Weights of a small GPT-style language model, trained from scratch on English Wikipedia.
Size: width 192, 2 heads of 96, MLP 768 tanh GELU, 7.14M parameters.
Architecture: LayerNorm before each block, learned positions, biases.
Training: a variant of Muon for these matrices, 365M tokens, 5570 steps.
MLP neurons of a small language model. Each row is named by its layer, matrix (up: input weights) and neuron, and shows model dimensions 16-143. Each number is 128 + 32 x the weight over its row's rms, rounded and kept within 0 to 255. Numbers have three digits each.
Before each neuron's rows, "fires in" lists the words (lower case) most often at its 100 highest values on Wikipedia text that the model never trained on. A number after a token or word is its count.

fires in: "took" 17, "goes" 13, "did" 8, "do" 5, "existing" 4, "goals" 4
L9.up654:053141088102143153132106131133159102113130129139132157112061170096107168110096152210105104159098113136147181120132124096153185096122202103072118154153123049117132073157131098132099131076065170049162140128137143109172084133099154124129107114123099173153189103097091104146165105131118178094138141166124117114113200146114205196147090158130111137165044136111192137099124128112149097137076

fires in: "first" 23, "second" 19, "name" 12, "last" 5, "efl" 4
L8.up688:143137131157110176105110117186150112136136134121168155145109143105076120132171098169159128132079103126138110146114163088189157164085107120106147067131135145121166084146115169139137111088121103103149142173102165064173137086158214133076176110111128147168086102140126094144193107065131141130113116117116184177095202130106158143103084110155175144172193080142186063182091115151082116103105

fires in: "with" 96
L2.up532:107137128164180144120149174121153082119154100126097119115061092120153080146104114159166075134144152162108074105166142198122132144124077119145176128089146192074089118114151109162173175123075146108127144144119122123139128131171031093120186091131095091132112169090110097127130122109132141113149156140119124151135138090144093124117216152114107144121147110114110179126175157140125116120204

fires in: "of" 24, "number" 15, "all" 13, "allen" 6, "assurance" 5, "book" 4
L6.up702:146116149201102215157084071161065121142130099142086152112126067142150172094189147118080138116095116108195081144190157156132067104092183167173122125174113126110140064077160062141133098068147149167130121140096167151133142095156194150176175081096094146127135199162117160105095132171152130094096126122097125175127109139094157176111081083127097161127113164151149117134112112132154121131159

fires in: "of" 50, "for" 9, "contains" 7, "with" 4
L8.up105:134110045140201163097095070135079156118111101106146125111129097061078109160149164139125158047113144132136119150180144143046118064117110123081170059098141205142126141155073157097105145104152180117164186129129104100083118148178145123158155137087148053108090104116109154160119113178145145177074115161147126131148125167166156125127149163199096155154128100122104126162165154160138144113114

fires in: "of" 47, "in" 8, "include" 8, "includes" 5
L11.up351:132126101170165151099105121058102128161093155140049137110126108096093118177117192124074137152165174088161139194143130102089131119101118154147116125090212137132150097120084108079151198122140098087161174110120123119133135123132077130151119150081118043068151182141117076132143142154124168156170127103165108140077107128103159102148165154184146139105138168203096191115116090156101124158069

fires in: "both" 22, "such" 11, "include" 6, "includes" 6, "scientific" 5
L2.up42:065163106173126158117152117066167091117113107138082186109183111115103095174152152103166090132120180160078143117158097165107171163076066132111086158095144129138139101148142097138138160117140141134113116189099162098176102110129138108111145138111146064127146094089130075076151133099221168148166172143108117097160168060146141126135141122100112100062121101165118149095173095163135093128137

fires in: "an" 50, "died" 7, "operation" 4
L7.up295:066108121083152109189145154084112144129109092158114143139149116136163099097098122134091156158148114148147133125063103058147136156143157152143130158117177145129189135104143108117144110135110159138071101066115065096158098150138170167060118065095170113171106121120115184104187183098125141092167103122180137107143193157134130092164137108215095116118044147119110151094084204114118137157205

fires in: "such" 26, "known" 17, "through" 13, "used" 4
L2.up699:166122151150124077077208104160158181127183205137119117083116124145133132113129152204069103147118112144109143117101146136135098174074187122077091112106103156101113176117095124151127102099107149124164131127108184121109113188166083122119093127110172146140109092204139111128153106128101154167228099102069123089095117153082083109083116107126094140109134132086068167141101171141104090146124

fires in: "in" 40, "as" 20, "and" 7, "the" 4
L5.up581:154114134118093136094118143132149160075102128137085171074205140072134071162103106148122122082150160061175100154099139129075113095114151208137142111143085179088164132157100102167104083147137072143087118078136118106135167098173092100125102110130175127135145141148081136152095093157100155162133211144079157143167131170151158130131117093151141136126173126165138140213120135108149086121165

fires in: "that" 41, "however" 8, "which" 6, "although" 5, "this" 4
L2.up527:131144129076197081085147109132115119132177191170116111122092094076138126114091128106132176114138131121086050127115140159069110104108178102069132185096119087110174135187143181142155134118141108132085107184099098117154101164164168115117175078151154113166116131133101159142163146179151159045067118108115211129147142049112160103155115128157053104120118175166151112169121121104111137116127

fires in: "of" 45, "features" 5, "a" 4
L6.up291:141111170107135093070158137124171155114153155098136073063119081084077167139099120113114226138154055108104159103156129134191068143168141087095109107093119109114118130155112159138156136185081109137119167116147177140106141116113159107126188134099120130090089138118131083197127086105121127090130094116104097145194132144104184105116121102136134162136119024142076176106157112107122125131165

fires in: "march" 21, "us" 11, "july" 11, "february" 9, "april" 7
L2.up239:125126153141149122192101128107120047081099133000154099116150148102152052194117087129159127123151095146194123061075089139137118131122118160127130090131155133107126145152165101124162146087144181094177116101101085145112156146119111165146132116102110139169122156108112116171067149141135120136143158163117126096138175091146094081141110138174097153150131145216096157128182100129170132155145

fires in: "however" 20, "with" 16, "show" 9, "due" 6, "well" 6, "coach" 5
L2.up375:121127167120167121091125100146113084135167103141107091106109113179139131112190134114099171092103166131151107130136095100194120153153125080104093128143148128141131122204113178092082112151134155185146142137143113129142147149123088163166137115147186126105129129081187161157186069134159149135160067107106170075094163119106142127112127099147169184169111176113121105183118195120115096178125

fires in: "at" 93
L2.up125:093111181067122138123155108151123177070134124128124149129194158132146114172123110138083144096113108136128164166088135103138147113176126123088132148120145109138065101107088133133174098075126080107152147130126084156129126091180166087185101204167153158109171136148155049122178106167111122131119145190143137147157106137126152133123167118131082151098154118158100151140135069070129152160136

fires in: "would" 29, "they" 26, "could" 9, "can" 8, "debut" 7, "may" 5
L2.up736:116168179139105116144153101116111125113173172193147127142098136112208133181117152131131119087075159082135182191067116111153117077077151105097094147128086109126133163139095161157160194113095166135153119164066155096134136186078148145098166134207097089157099081166192170142096173116082110101200133126113098149090138160136109148127140145148190156152090153173157079153126136075141151134095

fires in: "to" 75
L9.up708:133146109120148162111149100133148094133170142096104127156134115104174080033111197076141096136117155127118141154170190081090176097119104163080135149151121077116101073129177189121078138083128124121160125157122172161146100085149163107126181130125127111113137169091104132113077115081115137151092130150140143139135080135108055138156181142111069111133126147143136060109087159163145101097137

fires in: "in" 14, "as" 13, "according" 8, "following" 8, "to" 7, "but" 4
L6.up89:146108144128129098090130113062179168100157131135118110113152165117117099089120164130120077111096213102176066154097121137089168149156146122100153154110204131132110108071151079146137167147152107084099086111094170135176153077184148088122173118146163108113122136146113154127122150097162158144118079169126091157174129084101102145168109127170139167089148125156060143194199103116213109151067

fires in: "to" 90
L8.up207:149059170102110155087155143109143129166169173200110125094126145106119124164099176149080106090116166145140083193154099091212174081117117148134201131168122128135093134080076098144108143124069183129168150074132148119171113116153119124112125142160165113070075084117083187152133115106150081166205071163108121112118158127073105113144121107117102142187145142082143114127199115120153079156103

fires in: "southern" 18, "northern" 11, "western" 6, "renamed" 6, "eastern" 5, "rural" 5
L10.up624:162107162150134157124121132125096109097081060162145106059125144110071126148132193143055128131131198095129120134155123097177149181121119115192071106138099171126185094149110119181126159096110138101139091127132141066136139108114081133103094046136138140101093103143112115145092148089212166128105160160160181141093169104141146077201091094113146148121123059167134126092159123127130134126097

fires in: "season" 21, "time" 11, "so" 9, "that" 9, "soon" 7, "segment" 6
L2.up391:083111105072129097099061089165160104066145128145141100090203144133163121121128134177140115054095127139138105103112155165102054103147152124070123182026122141129170140141193086141098089118090151153132124142152144139087137119108156151157166104198129071151160155153096065146079177136161104114160125207154102118154134148121142185112084084118148121123163119164039130102091130082159142158149

fires in: "also" 18, "becomes" 10, "become" 9, "management" 6, "islands" 4, "channel" 4
L8.up440:136137125146161137163217118125130143090099062143169108109182096118133138113115121176120104079123085140125155136112080157078151144109119149083124143078125132104106161084138103092117106078069125100118137102110176158102121136128160092136135144088104127073121155069133132101171194152181141126131139144111164173144141127100096099176104116073126192153056141093174122166112119166131105117161

fires in: "the" 30, "new" 11, "nearby" 4, "native" 4, "average" 4
L6.up462:110153117140100100161062134153165075121130170188142143108094079164103123129133131132125154068120154111196119156164145127156133127161129109119143091109102134133171136163174057133091156126201114107175103085119137186144166050171126181122118141144162123094142096161094090066162140127094099147151131131080115147097131143110090146133130074138151085101101134148173135118088212149156147174131

fires in: "for" 57, "computer" 8, "description" 4
L10.up114:131129076148164097120084164162127174068141091131161123099100123121130103175165101130113141159144169124112160121148171137128186109147102164181198109129131137098144136101138155128089112139128154097135200071053182129133069091123099178089140149107160108139134147189117133135109122131112066070088106144118156133085096138028115107128092163128136140157124098118066163139133143130092163179072

fires in: "under" 19, "born" 11, "ft" 9, "life" 5, "youth" 5, "operations" 5
L2.up151:090108124070209091125116161098152086166110088072122125115078118112088094152144122181157156149114128111112155101155110111099157091107124139075106134171138167147175131149150140161126185080161178070132121138094172127117101139171142121137140165118150147108176106118148089125075114172167111122117122197084189161127159158095103091094111142136083144096183110132119175156224126139165163130140

fires in: "he" 42, "she" 23, "can" 8
L5.up566:139113107145119158153165224129176088168148182119103070162100124119140102149099168132077121115118148166160125135144158151116123095141100169157104094105093110045155156114136170097136119100130121115107151121052158071166101091142153122115156163174139126121151109129132094111139156124093102139207158143095098178119176159106073125141108139134152182097127123121159116096068137153130136116140

fires in: "also" 45, "have" 10, "yet" 5
L5.up504:151098074127129156105153144124142142176095092130203132080130121117122167156126129114147125160121116125118037093116126170070127142109118162133189094146121085169109076113155165138122048068157173167166171179104127182162099052189102113101127105176106157054168134164145150151136105107074114142152146131143121142078121135165139098207107103100142110191096085094104165092141135134120133146112

fires in: "the" 31, "gl" 7, "great" 6, "olympic" 5, "olympics" 4
L9.up558:122154151124093140149097103100186212119145142159168147098111064093118062103135165122064113164137112065159164136085127156118144147075184135131144133080169143098159140136094128119181138118118103124117172143145119097150127161170041165181138132130144083146132092162122128103174139086148122075093066134151095164161092156111100108142120131111136118160153140161171113103156147084157134189105

fires in: "since" 14, "until" 14, "january" 9, "april" 7, "july" 6
L7.up524:096134132149175101150173169179150097122124104103175049129121125109086139081065083201131112075166153120165119110124101144149145157158189070132095162108135109109124157098114148133110182113111211107210160160172103116124085163097077147134141090157125120142099148106121125123092110182142137130122133106152156101165075115136091184111186135137151145097092153116114179136098132097132148172141

fires in: "as" 43, "arthur" 5, "benny" 4
L9.up180:182128113159171111142179079218091095151084121132161046097146125096161119112100080120120137101162135154121111131078125111147121142088153123163137134142120115130142092113135184106086178105111098131077177155167158095123111164173235118112155067086119205118098190158169157158133114160112117074127144133129101090149080143128120133090104062070149102071106136080162123120086133161123115137116

fires in: "american" 34, "country" 6, "national" 4, "island" 4, "season" 4
L2.up107:124186105119102133106116081123086138144132196171135110076185131155148097149114102111079165111129076105162043101141143118170155158092082101154102114112101161129168122101139111175119095170167146115111105121132101129106177131114110093109125103126182111160131128175140113108167125144167122133139111112137115168114127164074160180123046170152130180137111142115096097117114167139146188105131

fires in: "to" 78, "can" 5
L11.up42:095132127112101116080123120132145069188142164096179116138127179151161093132126132104174162137116152118182176176178116150125164138053103110155181157143109165119152155160191095121201127132155105130134161120111134089151103072158043096158154170120116121106160121147138058099120106079131110095097092115109162134201151143095089166081168070093123118099071163133141107100145129089100074113070

fires in: "the" 14, "northern" 9, "western" 8, "southern" 7, "of" 7, "until" 7
L11.up413:164100072136129117104117156073117097163141130146133116085115122179170132141122158131091161109141118088104097145152113098162157171137113113151078098158153134188212152156150103130083134131110088105105118096190127112133150136177125145182117118128111148185097189178091095169127107169098178136152119184124117111107156089157129176099136120160135106159107115090082151077108098144109117189082

fires in: "that" 23, "this" 19, "software" 4, "definitive" 4
L9.up152:131111098149122096118146139087075143150147126151121118107115140152062127107126177108158171108156128166065081105140189124121109142135120110077079155121141177147181118128158161140167107153143084136141048132128133108070108139089189092174129100156114157133081145128071131132149111133135083111145153147105119166144130106117125157120107084091036192124111115160118132139069137141178116118075

fires in: "water" 14, "software" 13, "northern" 10, "soft" 5, "material" 4, "downtown" 4
L5.up526:165159097107179146126170120111137105118109171205130192171141201112053184062122095137129135186114091171149154145143128139161127104152104161105122152075090132106140099146090101055140152115153090030144143123105068090160189151127136093143142092125126140140120092128110130092109153114086117160158146100062100127134115076157147122131150153107122149119123154114099135161127110150101126134078

fires in: "of" 65, "pts" 4
L5.up550:191149178103156149130138102124168174111113105098120099127121095132128170052109123151051166091161092115094122127107138118113112096120154144075162131087133100140141072132121105134106109079013146119131181105153199123147145106154109142141129156082168155102117084148140205081145107132115116063126101145132097163174118123117137123075111083078076149101159090161185108158146138069183128147133

fires in: "who" 29, "which" 12, "known" 8, "4" 7
L6.up511:131102095130112117132155122089130093075183140112088107077115086176119125146142159103177112179139152206090160126130161165075155126073126154090139064113131137154155140052088154140136159138153097149124157134098167112088100058125143169161145133079151103128139164060139103116189112151155099092142183146136152152155125127086136125102123165152169173154086133107136150180196120067073139135115

fires in: "is" 17, "s" 14, "its" 10, "9" 9, "biography" 5, "itself" 4
L10.up257:086134059131118117088101098127160141162108092158123179195100122075102053166111078139143126111149091081107106139116142159170144119114125140143193130167108079158116180143183190107142154154075167138131151152154177127106088164154139109125133143128145133173076217188133081085169100058159135165106070140136106178128133124140127110151084133122166133177094094124085090128119107155094141107105

fires in: "the" 83, "there" 6
L2.up537:133135122143102136133108140101129145120159107147176082194171113117140125191159179083109090134129125113130092094153168164092086127201137077148134119122094081088121113224126115178136110168148149075117197138078139115131124161121138154127158123101146095132138098186156131179046130152151162102119135054145155163138116131119139114150079118181161101093192142089123175138080168110158090113138

fires in: "of" 50, "for" 14, "by" 7
L5.up740:152120129131092127087131097123105105142177035141146120119124114119225148183062109106117130130122127106076114132149133184146171165093136102082124157113135077122129141149160096099145134174073139134147086159120190167205105162169109132178124100097149119122134172088173148134136088117119064142105119138117162113158111133116152121174163103191151173162139119139162162130139136139132139210138

fires in: "as" 61, "order" 9, "announced" 4, "by" 4
L2.up263:118102119100109127145127139093128137167139075136128149163145114152096108037110156143088134122176178127135103090125136100172119167110099123122133069116108144163096118041169100128136133145142091092148123080088149163136141131130160125139123119120164179123179118197144181136176132112200148150138178135099112062148133137086079064070143121075171109094122133124140116136124110204087160184115

fires in: "by" 44, "canadian" 4, "includes" 4
L7.up575:102185124133102144137065118106144124137113132095186140097117130158147109148138140094115099216118157114113126137127184092135203051107150147149144147107151116158104130151132123208151129097123099127153184133087185130102147127096142130131132150153110132145219134114149095189075116147167122116144097149158107128104157081154108122135128123127113179077086123115112174112082154077163143119100

fires in: "a" 45, "national" 10, "average" 6, "age" 5, "state" 5, "us" 5
L2.up67:161152163138138124196142064201080125080116220116179107113166128143104125113132133116074139154052098149102168097112110143112148080161174125163109123071097108122144149168071182114083166122170158091137155136150129124168131128137128081149149110097139083104101157135105114127140098164163159165137185108099140118147175145148149059094083115157142118138110149098105112164093121133129094084121

fires in: "however" 20, "to" 17, "after" 9, "time" 6, "and" 6
L11.up668:092112154218154132104095128139106133090162127141140095095064152145163160107085135199159124082089153157119083147102150145161136093122138135134128125083100124155159112134156150102049112169147149170087135177116188169138146115094050096153106127130116106109142131148128137124123120136138115100205139148099161052111142162111119115109159125116162170178149143128041176098142098114146151078144

fires in: "by" 18, "as" 14, "website" 8, "several" 8, "eight" 5, "multiple" 4
L10.up99:145170157132186107165129174093071142123121131118164120089096085137097150120128123108161115123106159103131149125131123123111139055074150149171151110120099119116227129099174123106134093102156090126142119165174099102103155194105142076175117069144105102108182072124167191124130074122132148129164191153131128083107087072200144190070138159135106147160148175119100131085124122157076144140138

fires in: "state" 18, "school" 17, "high" 11, "city" 8, "air" 7, "us" 5
L2.up87:115183163115140075115121167113136078123134140104163163141136118082094114166126219094153136130134172116149065145112115138094163076054135110116127115095097138125140196110087220148135139127111133128101176150099145083094151106068105107125091132167149135140197143132102154078114129125184132153115163143127149080170150133138105099155091084109137044158207192085075171119109149076163126113115

fires in: "first" 35, "main" 7, "maintained" 5, "record" 5, "version" 4, "video" 4
L2.up477:163175125119128150150128133097131007141102112127169187131178091146126117164115120160156183195109145123119119171097095146165214116138147136151152127109129194179089149148101116081163149110136086182120146106154124179122170149102140100136130084103111057120177132163116125111173160079146122079144099128109142104107189156143101161159045107108156151115106089152117144113141080123065132127137

fires in: "have" 27, "get" 13, "be" 10, "husband" 5, "children" 4, "has" 4
L7.up542:140165090172135194107109117146173076136101130108155130159118111071156161090156129168158119050123188162110070131110172187078068139123162155091171097146176144164155194136187135092099153166139145122106110206094125176129070155144139138125108197163142130074153100119072090128130157126104104147165144180094180088127138102109140105152095116113130123127099173130140139153111132078077091118065

fires in: "first" 25, "their" 7, "western" 6, "second" 5, "largest" 5, "theater" 5
L7.up452:138130110162152137238099127148088047103154105150195157115120101140037058184145152099126107149107141103094100142149096127161140103078123112098167060143157175137118163183231149132180153110144142088071115131115158103122134158091168139161139115077122165105179162134096054150179168141127127141172130126127146084152104105106114079136114111130122097173128124151140105144158183160120109128116

fires in: "that" 65, "because" 5, "related" 4
L2.up81:070118165116116138131151142153163099123121114102129170136086164126176080118169139145136150113138102141136088068135160068090062089135124174124121165167210090149167183078141124160142073104122178141053082106117112099151118103107102148110152114135073126130176099126178143107162152085116129158122098156053131128180110127167101184077131105081094163184091087146096162122171169107127150148161

fires in: "to" 17, "important" 10, "in" 10, "european" 6, "subsequently" 4, "continued" 4
L6.up164:108071162152147071127167124119149196072184178152200120042102125112102070095133128105122122105102125126095115122123115078096185071122156144128099119143099114099148146104151117069188133129157127114171051173137158141141166084176127170105070163076133130149112134092099144134143109146104157124176091104168147111138172135155148087103181163147111147156203162141104083137074156123122110144141

fires in: "who" 42, "which" 13, "may" 7, "currently" 5
L2.up206:087097180146194191141125126162121121079161051070117099190088129161137161155122119172134152147114119118165173095153125123131150141100096127111117103205148120171139121108093192108144091093123126155145152109157152121125099134125149153146175134231064105124159137107111147113134072077138156120150117123127156169096120133163072123087123151131109189110063121120100122145158064111130140133063

fires in: "also" 27, "never" 8, "not" 8, "soon" 8, "later" 4
L8.up211:145123122096133138130160142077141157129126080107142133105079129080108148118108102124114129100118092114133085110079122207066088090124208128102162145159117126161153101093203121104106157115145190162065164143158138078146106138166210132044131188131170111158130159103120182140114150158077169175178116152141169152094117157126130114138150074135150142121106125087127076088138119167099140107134

fires in: "of" 48, "most" 7, "very" 5, "numerous" 4
L11.up194:117060149199182170117152118126150118106137157136155145118141129144100112130133089134102092089101099128154143107103077089157091124142167159131168084126178121167096065170078200140153142162145116132187177111103145124146134046088116123135153078069112130132113167146080090113139159129147098095141101097169025111141134086158106135156112144144082134112122056182143159138134176123072136166093

fires in: "to" 68
L11.up270:127102103118136100161159105153181185117206160134191144053119125115124131132087129164089132160165171066112128080080195110137109203060127151214136148139124119146168109110115141130142109125108119120108145153056124146101156098121104113105096070106129073119150078155107121170072127130164086143168123123173144158140126141126131148121122136120117152150115115148150133118185095114131175070119

fires in: "town" 24, "there" 22, "area" 9, "burn" 7, "county" 7
L2.up36:146129160138084118119159175151118154130141186158184149200073108163124106153148133146091124143135095096113110104100109116091105164195174153122108123165101127071142113148144166104098140135096144177157085145077091186074183096087143119147093097159129123129147125119142096102122156092098134122117151077154157107110212141124127134097141080068120151135158131119092120141123170060134147106126

fires in: "it" 22, "this" 20, "the" 16
L11.up398:101130174198126074136079163123164115133109113126159154088141050130108074158096115133127183146082158138129111135134134102166161153161150075076098112102129129140156124191176151129136155104168088124144143140142163116165107098060144132145107118167129122117085118206096071128194153145108155174135053162176127115114156124104170104162106124137164141142169132101141088098101153105122101162132

fires in: "of" 52, "took" 12
L5.up722:142150074111077106160183087097125107112143164167140168163127098111156162176081149082112154129124138145114119097195150115068117102144152130168117076094061125118078100211119077180148126112085187105161127129131134115164164156175149111152091102160094082132094106160114144152132175168146141180160118130114101202132078143122135157114121123178092077162157144159107110087158097114088077173128

fires in: "of" 62, "to" 15, "not" 4, "anthem" 4
L8.up547:067128125117193142125155139141137089109099144138126084110163130121121132144089152143089148135093094121110119163194110108146138121082135087131158210136031130122147125162131120097102185066109162133160154145179115085138071135121112125121124107131115112121100124155143136079154110101131111171100166130119176135116163107100117110122199150147041109140139171164161134094169090088081107190139

fires in: "known" 25, "due" 16, "most" 12, "used" 8, "because" 7, "soon" 6
L5.up569:137089163138101094123173100112144099160096129118140160063116102120107163134146152152073172125154125121137102136128107130083040181131131140106104178185189083103150104109164171178111137110135129143121133110129131151168149081166151139118134142106104142152100136083123136141158145101110171176180097096086099134154110143068195126136098084081131174132166115127133117131159176120104139177136

fires in: "john" 18, "son" 15, "his" 13, "nearby" 4, "this" 4
L7.up53:090120130144158156139184175135121124046100135145133127126157155132143133120137141152154127139106143096102089108093135112161123191179200133126100163107076118167193082159130177187141118136128123187209170153138091165176133154116101117170155145136090108116136186141067084130141095201135123113103107176101110128148128153096080086162128110097155151142133094108138150099115123144109080116163

fires in: "the" 39, "canada" 6, "eastern" 5
L6.up755:143179165161162127068124114099175141128150138146181102143156107150140109074125127080102123123176146051122121166147134074156079123128096078126162147131131099099105177177109125170204170135143114126164128091096122134106128146097127141186111141115139158159086154141163116158123157090114174126145122120103163127110121065099130130037149136155174134095085148093134086179111155113096135122069

fires in: "of" 34, "than" 8, "style" 5, "year" 5, "popular" 4
L9.up520:103105131166152087129073092069057083097168087126152173060165119102082154100141163111145136086109115122133114156142094103117087136137154150169166065139191139132115126156077099163179146093112128149121080177086127150153175106140171138165141117123162154155122084133130103117181151137178141176169106074133173136088125150154082151117151202147117150156145128169145131060125182150138159175074

fires in: "the" 34, "his" 9, "largest" 6, "s" 6, "last" 5
L7.up9:133111119181139116121159109121073104093164120104179161081105157093101085147113116059123110166059134169173058142143123110103148079062131149152182089119144160078162139160107130091171106094152129157117176120074142130136128023148099104187105164132100138157113154144083126129163123120255145146074146104180171093144101099129085149159193143079148164163127101090129091142207147149110153148135

fires in: "made" 24, "with" 18, "took" 17, "have" 15, "making" 6, "has" 5
L2.up364:098147067142110192140105141086127084117112133147077115203071107140131110125164113099134162143178142112104137110188199126116148162126122153163092145089066079173112141115111128114095124193157131172132116097128154131124137147108111145153096126131142112131125137111072125079153128121119137095151082087097129166167164205127117114072087149171121122174077160195153109142217118096155164135150

fires in: "on" 93
L2.up684:144113147119120098064102124098128075093095054126171104165157172104119158184147076107115117083103089121121081190102128137080122044102137089103206163083179191114117115119150126122137109121105145101145090145129171131146087158091144164107129140134121126102114129124104185183149106110152140135115118161114120139160178140103156189139106135103131156109138098097086116146183156156194138141160

fires in: "his" 51, "spanish" 8, "her" 6
L2.up514:121122120174074139188142123211188155085146149072126117143116091114163114154129134057101189086065096127119116116089131160070160088118143107094131134125152168077173096101107153140132173154137161157123125053145142112187145173120105137141094136151190218097117132170121086106148113172130105112116163148154157181164148138086099084123175108127074106156171131074167119111140158107164122130175

fires in: "set" 15, "for" 15, "presley" 7, "able" 7, "considered" 5, "away" 4
L8.up336:088192105110125138104167132132139093148114107177133182106140130135110139136111134148134153108180130062053164125119143129081118142118089145097124106085157098140132123139152151124066132153106103094105093067114096138161098133128078089145121162124159134053091163082079163162122125176139127147125150121117106122173182136061132170111116135127181153168112099123134206155109053107162115182141

fires in: "the" 51, "an" 7
L9.up215:153067082126143144171088077064131146143112173140152139091138137171160157121159164127071072131164092142125122148126144156186130177106109186134148148148088165080068142178109133112202187176138122089138106116071141109117166121091085127187126147125087142068148127118150142116107169187160156127123122129101137163126155072101088097158152132108128159178084100110140146110090110098127090097171

fires in: "would" 23, "had" 23, "to" 12, "eventually" 7, "typically" 4
L8.up85:129104154170124223065162107108161193114141131137088127088094119085206033157149105111118116133137204161136125150082154071080140124162111149137113092115098116115193116111115153131101182096140136154155123120133128130147136076146064117079151132138070115150084128089145189105148139108099104146164124131120119138121160135110107132121164116149140140140194112146149062172144141144114115131137

fires in: "born" 42, "games" 15, "matches" 5, "medal" 4, "olympic" 4, "olympics" 4
L2.up58:043135115149106102157126111103151134149087094064158153184101141135087123142133164122158194134108119132126132110167123147137144079077147154170058110154100055154134065131148111096135182091143089090147170164148120120103115083175139163123178175135130116099113083142091150173170184117045113135217154136111162143115121137107104114104129118128098144093110114163125147137183129114143113152110

fires in: "to" 87, "together" 4
L6.up35:142146150132138136100159125056191128181163188182109131171148139128119104125136133113119098184110173095146162154120149072106110100080119137141104158135131149060126142179098153139091100115173084138063161081109175106133127106133100103122168136159156142099152108154115139150150062072173128113174132126080104163116125170118110188147135088134133185135092112141175101118146082094255117109050

fires in: "which" 21, "some" 19, "as" 13, "other" 8, "these" 7, "that" 7
L6.up342:101107108131121140157084134133167151115106108115165094073149090090190191164162102186123209148149120160177122084138107107080152137054160113119182121124195126067105087141075124142127102122118140087110110164095113111141096167125142094189141074152037108134116157136101131127194174141131087131107171172159152135146125096123151125126166122128118116101103093126120109171139081157140146141129

fires in: "this" 50, "history" 18, "music" 5, "construction" 4
L2.up539:108124167140188073062075175097109086104098088134187118120141135103136147113097123077094213133166140126100084140100100173141155157094100175162121090131184170137082164175191167154156137096144134131147143157162068086068102057129158115111089129106136130145148153158066097122146153125192144154100170085082200128127152101139100124097104133121152170121139161051124148154093147073191065107170

fires in: "over" 30, "under" 14, "out" 10, "back" 8, "down" 7, "backing" 5
L2.up622:148179153122134154092118117148051124181174157084153094191098097161147128072159130180138134147118180178083027157089135082101142184139106118106166120072162130115146094174108112084181114043132122096175120085108175103137120140134152124148087097111148187133162109112144115153149140134150112113103104133104117118168123103117102107150121148153101128117149179116154149123167183117092185144133

fires in: "was" 36, "at" 11, "subsequently" 4
L11.up750:159126183183192141127161144141168113111130125089109141094079132187156103135168133172149117104121161109094125154108140134144113182169162167132150070139159095187147080159102129155107131136122124125143184154136094138100161109203114061146096143099114119140133164121159074107156160117125090120089151134131140138131147119138166157113100079093189198142208091130023119110120103152111139139090

fires in: "the" 100
L7.up447:101115097152119172221030086185188100160120110142109115112089164104092207127180137120107164093111110126099086147074120112142128153134177130116155171105091121113128165137185167103130141113148124078114063033111117146170146114112150126168147114208094116139116165149104184128119147107045141106076078196114149134165132142153161158185068104124148120094115139126119086151105156094144179134125

fires in: "to" 34, "up" 9, "serve" 4, "website" 4
L7.up393:131158123118140123079172146107109149160177173135147114160098092078104129114169091150128148190135104123146113159112096119138162221063135179120126103092097153141124151096121105117126118085105146156153213215057062115133092104098132134171132154114133079145117107101105138121124118102197202121158146096139127116169097163173082087157169098141093168085174161138128105129143098167161106134186

fires in: "the" 42, "population" 5, "country" 4
L6.up193:165111118206148153089102108187168133106141129131176173102126139138183165144169127090111067120104070167117085132093162158094090143144162077142105151134127169040166102108165093069175114168129102093191131142093139132136123159086137155144166145097100108095181145172133158089162168148142143120163134118181127154100136123160131078114087106117114098138077067164113135110068152158123132105065

fires in: "may" 18, "would" 12, "will" 10, "received" 8, "as" 7, "became" 5
L7.up391:120111087155159130117185108096105215139188120114134120166140182072181070135082111103052138139143132161167118151145103102126199158110108112194119151109146146184176079118159151136195180108098097155135152176142177151074202114049116131177127117126072175102151150144118111129094133080112128142139148169091131141147091112141107122122104112074100094131149199090110088141116133117123082129157